Part of a small language model's weights.
Size: 16 layers, width 256, 8 heads of 64 (4 for keys and values), vocabulary 4096.
Architecture: RMSNorm before each block, rotary positions, tied embeddings.
Training: 708M tokens, 5402 steps.
MLP neurons of a small language model. Each row is named by its layer, matrix (gate and up: input weights) and neuron, and shows model dimensions 64-127. Each number is 128 + 24 x the weight over its row's rms, rounded and kept within 0 to 255. A neuron's up and down rows have the sign that makes its largest values positive.
A block is one neuron, or neurons of one layer that tend to fire together. After each block is what it responds to, as a language model described it from the Wikipedia text at the highest values.

L9.gate14 [155  90 151 120  91 114 130 140  66  93  89 128 117 109 166 153 119 124 104 136 174 115 118 127 162  97 117 123 141  86 111 111 137 103 122 146 136 111 132 149 112 130 126 122 111 113 157 153 113 126 167 109 138 180 139 101 120 121 149 173 148 129 124 115]
L9.up14 [105 141 150 125 169 101 146 133 110 119 140 122 152 125 114 131 118 150 133 121 143 152 157 136 131  84 173 134 128 154  95 169 106 139 129 135 132 125 106  74 123 142 119 143 135 138 135 139 103 132 141 119 125 108 120 102 158 113 121 163 131 136 132 130]
Digits in years and stats

L10.gate156 [172 108 131 137 110 123 153 126 123 107  93 154 132 118 159 148 159 161 102 110 121 132 131 131 135 114 112 137 128 124 119  84 155 109 132 126  59 116 106 158 142 133 129 105 144 161 158 154 132 131 139 109 144  70 144 124 152 126  99 172 166 107 120 146]
L10.up156 [126 136 108 130 108  99  98 124 140 128 160 123 109 110 147  87  99 143 141  91 189  92 155 118  92 124 143 136 120 144 162 121 179 144  90 165 143 152 140 181 129  96 127 121  66 146 119 104 117  87 132 121 156 147  96 130 136 124 141 119 142  86 141 135]
L10.gate352 [120 109 116 177 144 123 133 155  89 109 121 149 169 169 127 120 154  96 138  92  89 118 173 138 162 142 177 148 133 126 100 104 129  92 124 110 133 113 147 106 133  88 138 155 141 121 127 166 108 154 134 133 142 151 153 105 141 122 113 113 115 124 166  71]
L10.up352 [174 113 102 121 155 161 134 118  91  93 131 112 162 114 124 122 116 120 145 104 136 124 110 113 149 164 134 131 103 144 124 123 132 116 132 120 155 148 110 106 123 114 137 162 115 166  81 135 130 130 145 154 162 123 110 105 128 128 130 100 143 103 134  90]
L10.gate390 [113 137 129 120 146 159 108  66 160  88 151  76 136 110 164 148 175 111 133  96 123 117 103 129 112 130 128 136 113 109 148 161  99 152 118 164  99  91 120 125 134 143 129 132 141  99 149 156 140 120 161 117 103 132 118 133  77 110 109 118 121 129 138 110]
L10.up390 [134 101  91 117 105 119 131  86 126 151 136 142 116 124  96 117 130 124 139  96 139  84  99 156 126  96 123 120 142 150 118 137 151 147 107 127 133 152  80 110 128 118  88 125 130 103 127 149 134  63 143  94 157 174 112 117 131 179 160 106 140  99 117 130]
L10.gate497 [141 119 130 117 178 115 110 119 153 114 150 135 107 163 140 130 142 119 100 136  95 117 118 139  88 133 155 136 116 145  53 144 152 178 158  84 137 183 113 106  98 145 159 145 114 142 134 161 105 138 154 115 138 160  86 141 103 161 155 121 137 131 131  91]
L10.up497 [102 137 127  96 151 114 107 143 147 109 116 148 158 124  91 163 116 108 161 132 113 167 125 136 151 137 138 145  88 117  95 101 190 125 125 106 114 172 136  94 122  86 149 129 158 132 144 170 137 137 136 142 142 127 185 154 130 151 171 143 116 172 126  86]
L10.gate521 [148 119 117 104 138 107 135  78 140 137 127 147 144 118 145 144 128 147 140 130 114 129  97 137 132 121 126 108 153 141 117 120 106 144  71 120  95  88 162 134 147 118 156  80 125 147  89  85 121  80 120  73 161 109 151 138 166 112 155 123 120 105 137 107]
L10.up521 [151 155 132 113 113 109 191 117  99 172  89 107  96 135 118  91  87  95 153  88 169 128 134 101 141 128 103 135 128  97 161 169 111  78  94 107 133 122 115 140 132 139 108  81 108 122 148  61 153 110 147 126 157 142 107 120 124 143 140 157 126  99 135 105]
L10.gate583 [120  78 123 138 139 139 125 105 120  96  53 127 118 100 107 136 100 103 106 133 147 114  99 125  90 126 157 121 122 145  99 114 103 140 168 120 138 131 159 116 137 116 128 123 121 133 145 149 116  90 177 155 134 105 134 187 114 137 130 107 128 162 158  97]
L10.up583 [110  98 114 114 143 110 128 132 121 129 117 117 135 120 120 110 138 169 121 109 105 111 132 114 120 170 107 148 151  98 144  67 135 142 149 181  85 139 158 104 117 144 136 122 144 133 125 144 151 124  93 147 115  92 153 122 128 139 108  62 103 153 126 118]
L10.gate619 [138 153  88 138 151 112 168 131 149 104 128 142  77 142  88 128 105 145 120 150 136 131 136 134 146 118 139 158 100 114 119 114 143  98 136 121 114 140 164 149 156 161 128 145 112 101 173 163 114 127 110  94 149 140 150 138 168 130 153 132 104 145 127 112]
L10.up619 [121 105  72 134  86 148 122  92 106 131 160 138 138 113 132 144  78 123 104 174 109  78 122 128 108  79 116 139 144 144  65 108 132 125 115 109 134 131 133  70  79 130 115 141 111 108 153 155 145  84 129 125 150 118 129 127 136 123  97 136 129 157 135 138]
L10.gate664 [107 125 103 153 108 129 109 124 131 128 156 120 122 106 118 122 181 120 126 111 131 112  85  96 120 120 117 130 152 121 126  90 145 140 135 118 147  93 121 116 100 140 147 160 145  70 142  77 135  97 130 115 153 129 110 144 111 101 100 136 121 114 107 124]
L10.up664 [126 166 107 110 161 129 113 106 122  96  85 132 155  66 148  87 112  95 136 131 154 146 121 170 156  86 122 118 143 110 138 124 129 107 124 141  77 156 165 132 104 118 123  68 130 166  90 130 148 160 142 175 155 103 113 158 117 116 141 117 122  62 131  79]
Adjective-forming word endings

L3.gate14 [142  92 122 123 149 121  75  83 133 110 131 124  93 130 181 143 114 108 126 126 112 162 171 152 153 165 144 130 159 124 147 128  86  96 149 160 108 154 152 128 140 108 170 136 132  82 128 121 128 128 147 138 128 190 133 111 128 161  92 124 127 150 173 116]
L3.up14 [134  84  98 114  87 111 113 130 121 135 108 150 120 105 139 163 160 117 191 135 157 133 127 156 143 140 111 109  88 163  99 118  87 100 122  99 138 125 105  90 144 104 137 131 142  82 103 154 112 101 126  89 128 118  95 145 112 138 112 115 115 176 126 124]
L3.gate47 [106 117 122 146 143  85 168 135 126 132 113 134 145  84 117 138 111 121  94 114 159 155  91 116 131 160  97 112 143 140 101 125 123 107 119 155 110 129 120 165 128 143 132 133 105 194 140 139 105 127 144 110 159 127 140 169 120 113 102 145 132 133 127 155]
L3.up47 [115 153 119 134  95 126 117 166 140 153  76 141 131 135 135 137 140  92 113 106 107 121 128  98 133 131 143 137 125 113 140  97 147  98 124 148 128 139 105 115 147 149  98 125 125 137 109 140 118 157 104 120 125 135 134 123  81 136 146 135 145 131 138  77]
L3.gate118 [143 149  92 107 124  74 115 111 139 168 191 142 130 102 119 117 127 122 125 149 105 143 118  72 129 123 117 124 170 151 103 141 134 134 150 112 108 122 139 119 164 104 118 118 127 141 123 131  52 105 145 125 128 166 123 118  83 131 132 114 113 152 100 156]
L3.up118 [139 131 189 112 127 159 109 173 134 118 114 173 135 128  92  94 119  85 124 115 122  91 101 127 141 110  97 113 108 143 155  78 110  94 161 147 125 146  94 135  98 154 130 160 113 123 153 107 152 166 139 117  85 136 149 155 122 103 151 129 140  87 163 118]
L3.gate203 [ 63 128  86 133  93 184 148 125 148 117 159  97 155 152 172 136  72 105 138  76  99 123  95  97 119  92 131 193 112 127 181 145 163 139 133 142 124 117 129 141 110 134 125 105 110 131 173 172 145 136 149 119 132 127 153  67 114 130 141 144 129 122 123 131]
L3.up203 [143 136 172 115 137  96 125 130 116 110 156 153 122 115 165  96  70 114 154  84 131 124  99 114 154 123 127 116 176 189 187  93 171  84 122  80 106 178 115  98 114 118 120 131 169 126 133 120 115  89 136  93 130 136 121 143 146 162 140 164 162 131 100 109]
L3.gate227 [115 106  75 130 104 145 129 173 122 120 122  97 157 116 152  77 107 127 140  85 159 144 143 152 155 119  89  84  91 149 108  58 161 122 114 122 107  97 138 134 120 138 114 136 117 135 131 132 173 120 140 117 124 129 137 136 162 141 106 152 117 195  86 121]
L3.up227 [163 132 138  76 155 125 103 116 148 124 116 100 115 130 129 118  91 136 151 105 112 115  71  63 154 114 102 114  83  90 106  89 143 102 114 100 127 149 157 127 144 143 158 128 103 126 153 109 122 149 121  93 149 104 125 143 149 120 155 138  81 149 111 133]
L3.gate296 [123 168  89 146  90 102 129 134 119 113  96 140 140 116 127 134 125 110 104 133  92 144 151 101 153 161 173 158 129 117 141 148 129 118 170 145  85 151 121 116 115 144 105 121 152 111 114 160 122 160 121 133 138 127 136 120 122 120 126 148 157 130 128  94]
L3.up296 [127 141 135 133 101 126 156 120 113 126 112 141 131 115 183 103 157  90 134 127  86 111 114 115 144 169 129 146 134 150 107 130 142 133 182 162 137 144 140 140 112 153 124 109 127 144 129 150 118 147 130  93 142 200 121  95 139 110 126 145 171 101 151 121]
L3.gate365 [ 78 108 102 148 118 112 122 134 148 118 102 121 101 142 141 131 121  75  88 138 119  99 173 146 106 119 102 135 152 121 105  85 153 162 118 136 141 136  84 148 104 154 133 123 153 134 141 123 107 130 110 148 133 113 121 150 152 154 106 140 161 133 126  88]
L3.up365 [135 141 118 110 158 131 165 105 101 123 146 145 101 137 115 119  83 135 112 140 104 152  87 106 120 128  96 115 132 116 118 121 165 133 152 127 150 124 128 112 114 150 110 181 102 156 101 120 134 139 130 147 120 116 122 105 137  77 113 164 148 115  69 149]
L3.gate508 [139 118 110 120 127 175 141 159 144  98 158  84 126 110  87 155 102  79 159  80 137  81 152 109 143 164 126 125 140 193 168 144 127  97 111 134 160 166 133 117 101 119 142 136 138 121 158 162 167 118 127 132 134 114 133 111 152  97 148 125 165 124 166 121]
L3.up508 [144 139 112 146 119 122 128 105 183 139 135 156 107 113 155 177 126 162 127  89 108 140  98 123 164 140 132 134 130 110 108  97 154 155 167 114 116 134  69 137 141 131 127 117  83 115 122 125  97 143 169  99 115 145 140 126  90 129 135 136 119 173 170  92]
Adjective-forming word endings

L10.gate159 [136 136 118  98 128 133 118 157 138 124 140 132 112 161 155 122 103 162 123  99 117 112 131 127  87 148  82  94 142 127 114 119 150 133 132 112 102 100 113 124  73 162 162  97  77  79 112 101 145 114 109  86 140 120  98 130 132 137 139 114 123 107 133 113]
L10.up159 [154 124 115 150  84 114 130 137 134 133 107  87 122 123 101 141 179 138 118 119 105  99 118 121 107 133 134 139 110 126 142 120 133 145  59 101 103 131 104 126 139 169 118 118 128 121 141 106 110 141 136 101 150 130 128 117 122 119 126  98  99 144 163 134]
L10.gate181 [100 139 121 126 149 159 111 131 121 121 154 119 100 126 152 105 148  99 131 125 124 144 122 126 135 104 122  69 132 126 139 100 148  66 122 149 149 110 141  98  81 127  96  89 120  97 161 107 156 121 146 175 108 157 128 128 105  86 135 121 129 140 145  99]
L10.up181 [111 135 135 137 125 121 133 139 132 124 114 117 142 170 127 127 110  74 146  72  81 144  99 140 134 137  94 159  81 150 169 106 112 111 127 133 166 145 145 140 103 108 133 135 128 105 163 141 114 123 143  96 101 127 141 120 136 107 142 133 149 118 148 112]
L10.gate421 [ 84 102 159 162 130 149 140 145  87 139 130 133 113 107  89 131 159 138 144 148 134 113 125 147 137 148  94 125 102 125 138 104 113  85 112 121 144  96 129 146 124 146 145 161 135 149 166  97 155 153 103 145 103  95 137  96 148 115 133 141 157 195 137 135]
L10.up421 [104 102  93 138 136 169 125 134 147 135 116 154 183 133 102 170 130 153 108 114 130 143 133 101 102 129 118 128 132 121  96 154  79  96 104 130 133 101 105 170 107 127 135 144 135 112 120  91 130 138 100 153 159 129 170 107 127 123 145 133 126 121 169 151]
L10.gate423 [136 102 145 163 149 116 147 173 121 161 116 111 142 152 147 151 118 158 121 107  99 158 161 176 133 141 139 116 119 138 101 108 101  95  79 138 145 134 123 123  76 120 111 115 154 135 155 107 123 129 105 135 140  95 144 128 126 126 117 139 136 113 143 123]
L10.up423 [150 146 140 126 126 141 111 140 162 129 150 112 101 117  90 119 140 152 137 136 129 136 143 130 177 110 146 120 129 125 122 155 123  84  83 111 133 142  95 147 157 138  70 149  74 146 151 157  66 137 150 136 144 102  99 133 139  84 121 123 182 130 135 123]
L10.gate450 [152 142 130 125 138 150 144 127 126 164 144 142 129 101  97 115 156 152 101 168 114 168  89 110 131 142 139  90 141  70 177 155 169 110 148 160 116 151 161 111  92 141 116 115 115 135 158 118 104 156 125 151 166 157 161 127 141  79 136 130 153 130 142 109]
L10.up450 [158  94 136 152 136 139 132 129  99 123 126 101 105 115 144 103 110 134 101 167 109 137 144 119 139 168 130 141  78 100  93 136 126 102 127  93 100 164 118 150 123 130 119 120 160  60 131 118 127 128 138 117 148 119 117 130 155 102 127 163  79 130 150 136]
L10.gate567 [111 120 134 127 151 140 107 123  66 166  87 153 108 109 114 156 153 110 103  54 133 102 109 132 176 105 109 116 133 123 100 106 106 128 136  92 126 104 111 137 137 101 125  67 164 161 121 146 116  96 141 144 127  89 124 166 136 127 146 176 111 110 116 143]
L10.up567 [141 123 168 138 128 139 107 133 120 121 144 125 124 130 108 132 143 137 131 122  81 145 125 133 167 167 146 125  85 124 129 100 143  82 144 113 122 100 120 127 109 118  91 170 151 139 148 131 151 133 119 132 169 103 133 139  99 144 116 158  94  91 123 173]
L10.gate574 [131 111 137 134 164 102 116 125 101  88 168  93 103  97 116 109 129 139 116 119 155 149 122  96 131  99 118  87 124 150 126 145 144 100 106 176 166 134 142 111 138 143 121 148 113  83 121 102 114 150 116 159 182 138 120 114 163 123  98 127 121 122 152 134]
L10.up574 [114 124 148 111 127 145 124 141 102 146 142 120 121 120 131 117 103 128 158 107 147 154 130 125 114 111  89  78 130 132 135  98 104 136 104 109 140 127  60 125 105 142  69 118 164  92 110 103 159  79 131 102 145 164 111 114 100 125 113 146 166 173  89 154]
L10.gate678 [138 114 135 124 149 147 125 138  85 112 101 131 128 130 121 161 132 166 141 141 148 133 140 185 122 126 140  99 176 113  81 103 173 103 121 121 126 124 108 179 114 124 142 123 147 114 156 111 149 140 129 101 120 113 129 127 110 127 121 140 129 105 176 111]
L10.up678 [ 90 137 138 132 130 167 156  83 137 115 132 148 115 147 167 170 153 144 112 122 147 129 137 160 115 112 164  84 127 103 152 102 100 119 130 127 149 130 141  95 118  75 104 173 136 115 122 135 121 125  95 139 148 151  73 178 156 147 128 148 160 126 125 154]
Preposition "at"

L9.gate334 [124 151 125 115 125 137 115 117 141  93 124 145  90  93  99  92 149 109 135 127  81  99 138 105 121 103 123 145 160 123 139 110 105 137  97 106 116 107 141 150 125 126 146  87 120 159 145 118 151 135 160 135 132 109 102 138 120 149 119 134 168 128 103 108]
L9.up334 [133 116 120 130  92 151 123 169 104 118 147 155  67 129 176 136 136 118 155 153 126 117 148 143 116 133  95 121 117  86 109 185 122 165 140 122 113 104 121 125 149 121 129 113 124 115 116 140  94 170 105  95 108 138 115 150 116 146 133 116 104 141 125 167]
Abstract-noun suffix endings

L3.gate84 [145 159 132 108 198 118 117 156 106 116 130 146  92 123 141 113 139 108 145 139 117  96 104 118 127 132 114 166 154 113 123  95 105 106 118 143 117 137  84 142 108 168 155 139 108 150 130 103 130  93 117 122 145 141 139 152  87 170 105 138 127 124 145  96]
L3.up84 [141 170 140 121 107 140 108 124 175 116 151 130  69  79 189 128 154 156 106 143 150 120 122  97 122 124 147 157  97 110 135 163 121 156 124 106 110 107  65 169 114 118 137 143 127 130 114 130 123 156 120  71 127 108 123 111 162 128 103 136  97 126 121 142]
L3.gate105 [102  99 156 121 110 134 156 139 108 115 105 112 106  77 143 106 117 141 154 178  87  77  93 148  78 153 103 106 124 109  85 123 132 118 148  89 146 134 138 133 138 125 126 118 144  75 115 107 121 119 111  70 127 105 104 110 120  81 124 155 152 157 118 130]
L3.up105 [136 154 136 125 127 127 130  99 131 145 144 119 121 150  86 132 138 154 171 130 100 119 174 209 131 212 116 153 148 130 127  99 145  97 130 108 144 135 178 137 128  99 122 166 169 104 123 116  95 152  77 117 124 135 106  92 129 131 109 145 141 147 108 161]
L3.gate130 [129 142 127 100 138 163 154 135 123 158 130 126 115  94 120 143 132 111 128 154 125 126  66 127 105 139 126 104 128 122 158 137 121 112  88 121 113 171 123 126 160 140 121  78 170 139 154 138 136 137 136 166 113  94 127 118  84  88 135 132 155 112 106 141]
L3.up130 [137 130 112 141  98 152 105 167 126 114 143 144 145 118  98 112 169 151 137 127 167 164 139 147 111 122 143 125 102  94 129 116 104 112 133  76 147 189 130 103  94 123 109 111 110 148 147 185 171 181 117 182 116  69 100 123 142  98 119  95  93 141 115 153]
L3.gate252 [152 194 161 137 133 110  91 169  51 142 128 135 110 124  79 120 128 142 131 104 159 165 119 114 124 118  95 101 117 104 143 132 144 120 129  92  81 149 120 176 135 140 138 140 136 122 127 108 116 126 162 167 129 155 129 140 115 172 135 169 150 125  59 138]
L3.up252 [ 99 124 119 143 131 126 126 133 110 142 146 192 160 137 136 142  93 118 132 147 110 152 138 115 149 145 134 165 115 132 114 135 157 110  88  97 124  78 183 104 132 149 123 131 160 131 128 178 134 108  94 106 145  81 120 147 124 130 159  97 107 126 125 119]
L3.gate287 [ 85 142 125 137 120 117 117 144  96 124 124 155 107 128 159 151 133 153 168 113 146 102 134 139 107 163 185 157  98 115 107  85 159 118 114 116 123 120 133 115 113 127 119 119 145 132 122 130  91 148 142 149 141 127 137 130 131 155 134 117 115 136 107 105]
L3.up287 [118 134 106 128 119 115 130 156 144 147 103 115 127  78 122 104 136 125 137 101 134  97  89  91 124 106 117 159 128 116 189 139 113 137 112 171  99 122 141 139 176 110 149 124 120 135 125  90 128 114  85 122 122 129 125 150 152 131 152 123 117 118 103  98]
L3.gate323 [134 131 141 159 145 101 143 142 135 120 132 155 149 105 146 160 128 144 122 121 138 114 145 114 102 114 117 114 132 106 154 130 164 129 129 123 114 161 107 142 138  91 104  77 155 135 103 133 118 180 119  36 152 119 130 127 121  90 136 109 123 122 115 158]
L3.up323 [143 145 170 175 133 122 109  87 156 159 116 104 154 140 151 149 142 152 166 145 130 121 176 130 130  90 137 159 134 123 109 112 127 115 132 136 143 163 138 145 138 100 103 120 120 135 144 153 180 135 116  92 169 118 144 158  98  90  98 103 100 120 181 119]
L3.gate378 [124 197  88 127 143  92 143  96  94 130 157 121 110 137  95 110 127 104 134 145 122 120 108 138 123 116 135 131 111 178 154 144  98  76 130 123  85 152 111 173 129 111 166 141  91 146 124 102 119 119 126 137 119 138  69  90 181 120 152 156 109 145 118 148]
L3.up378 [119 127 107  91 130 135 135 112 110 146 158 102 148 117 147 119 118  42 136  74 103  89 133 123 145 134 109 127 141 156 135 130 133 157 109  85  93 124  94 110 145 121 130 152 120 122 175 133 111  98 125 108 149 119 153 147 106 113 119 157 125 121  94 141]
L3.gate442 [106 111 127 171 105  47  88 152  61 148  94 155 107 105 128 140 100 139 130 145 122  91  68  84 164 140  80 119 123 157 141 126 104 123 121 123  72  96  99 147 138 177 134 132 119 165  89 114 147 130 103  85 107 118 129 177 121 122 145 153 118 136 134 153]
L3.up442 [163 106  92  64 150 109 112 136 151 128 123 140 116 152 124 126 141 135 154 124 158 116 102 144 123 115 108 128 121 101 114 129 147 117 127 115 102 150 141  79 101 120 139  81 132 152 116 109 128 142  98  85  87 135 132  97 151 133 123 114 133 135 142 138]
Word-completing final suffixes

L3.gate209 [ 97  93  99  99 140  62 132 142 106 123 136 135 112  92 101 118 134 160  89 110 139 104 102 125 106 104 137 132 137 117 111 103 129 116  85 113 122 121 147 144 149 143 147 137 131 170 143 156 153 115 149 146 126  98 157 125 122  96 128 175 170 128 137 105]
L3.up209 [138  98 114 100 149 138 156 131 113 131 100  73 114 192 116 117 136 118 126 171 129 112 141 118 108 118 156 144  76 130 185 132 136 127 116 124 122 115 155 143 149 124  88 150 120  92 154 118 140 124 134 118 150 173  96 108 116 114 106 131 123 105 146 129]
L3.gate341 [133  97 109 167  98 141  87 112 124 109 129 140 160 102 117 147 170 170 106 129  98 164 144 134 129 112 119  92 109 103 146 108 149 121 132 120 109 142 164 101 143 158 129  77 105 138 128 150 142 121 190 139 156 136 116  93 128 158 159 137 123 141 117 118]
L3.up341 [147 113 134 148 133 144  98 143 123 107 150 117 145 122 153 101 194 130 135 153  89 106 150 129 114 139 142 153 119 142 158 141 116 104 141  97 124 158 120 125 124 137 171 162 137 118  88 163 156 119  70 152 113 116 104 143 110 130 145 107 153 124 127 129]
L3.gate422 [126  71 129 104  96 104 146 149 107 128 149 119 161 140  94 100 145  82  85 160 151 104 109 159 143  96 154 112 121 146 110 128 131 152 142 114 130 136 106 140 141 153 108 115 140 137 122 161 172 157 127 129  93 122 130  95 132 151 103 114 158 130 140  81]
L3.up422 [130 136 134  96  95 131 124 105 133 128 140 114 120 159 124  86 167 120 113 147 112 146 101 140  65 113 163 140 134 137 166 126 119 140 160 151 149 138 105 113 148 130 132 137 140  62 139  94 162 141 169 128 173 140 125 132  57 128  84 116 169 158 140  73]
L3.gate618 [149 104 146  86 146 129 103 116 100 111  88 141 103 120 132  89 122 104 144  78 150 166 109  98 146 137 168  78 119 122 140 116  97 139 159 134 131 133 157 149 170 139 115 100  92 143 135 110 108 153 166 135 113 100 117  92 171  93 118 190 149 140 149 125]
L3.up618 [142 143 123 134 151 143 129 121 137 118 112  81 139 176  99 139 152 139 103 135 155  62 152 158  55 102 119 111 125 166 114  68 100 145 127 144 130 177 138 128 136 152 156 151 110  94 113 152 156 117 130 146 115 137 133 129  80 143 105 128 103 148 117 137]
L3.gate657 [ 90 108 127 101 127 136 130 166 101 105 157 153 121 131 144  49 148 127 113 126 114 138 138 118 139 166 157 118 108 116 125 152 124 129  52 139 123 149 124 114 181 156 178 123 142 142 166 139 156 112 104 115 171 139  90 146 123 125 125 131 113 169 145 174]
L3.up657 [170  49 143  97 113  91 148 145 117 134 111 143 100 152 123 133 137 161 136 135 127 139 147 143 126  92  81 106 120 167 160 133 122  73 115 135 160 111 114 144 124 125 164 143 104 101 115 138 141 121 156 140 139 140 139 127 125  89 134 156 108 144 136 142]
L3.gate668 [ 83 131 112 114 147 127 121 121  87 130 141 131 130 135 103 103 144 134 140 156 148 151 111 166 141 124 145 146 100 154 166 110  92  69 107 131  94 206 134  91 121 166 152 146 138 123 176 127 130 125 120 116  88 103 155 114 140 168 138 153 114 127 121 103]
L3.up668 [ 86 140 128 112 155 117 127  90 158 122 124 104 110 135 125 114  65 130 131  99 175 125 148 133 100 125 143 104 136  97 151 120 122 105 160 115 109 156  87 121 102 116 137 111 160 140 146  86 174  90 144 131 156 121 120 114 111 137 114 116 118 155 129 109]
L3.gate671 [146 116 142 145 176 144 171 118 143  79 180 113  84 169 133 115 116 108 127 150 158 180 162 144 129 123 131 115 156 144 147 135 172 135 120 128  97 142 135 113 119 146 118 110  98 138 187 127 152 175 115 119 144 171 108 137 134 149 120 114 106 143 167  93]
L3.up671 [145 140 179 147 157 146 131 120 114 153 144 122 140 120 110 154 159 129 124 128  93 157 134 104 135  94 127 119 166 150  88 149 127 130 157  98 117 124 133 134 109 103 137  93 156 135  99 154 101 105 140 173 130 108 122 174 140 130 129 140 120 124  87 126]
L3.gate702 [116 123 106 137 175 110 152 149 133 121 117 153 134 145 150 132 158  94 165 155 109 124 127 112  95  94  98 115 112 106 121 144 133 125  97 116 144 143 138 135 111 110 146 119 156 101 168 115 115 139 124  75 101 117 125 129 161 135 139  89 148 193 153 141]
L3.up702 [109 129 126 122 135 131 118 124  79 156 156 152 134 141 147  78 110 171 128 132 123 167 102 151 127 144 139 158 142 155 137 129 129 128 117 133 160 169 145 149 134 145 123 143 129 151 134 139 135 134 173 136 145  79 121  98 101 138  98 139 113 177 186  91]
Table separators and transitions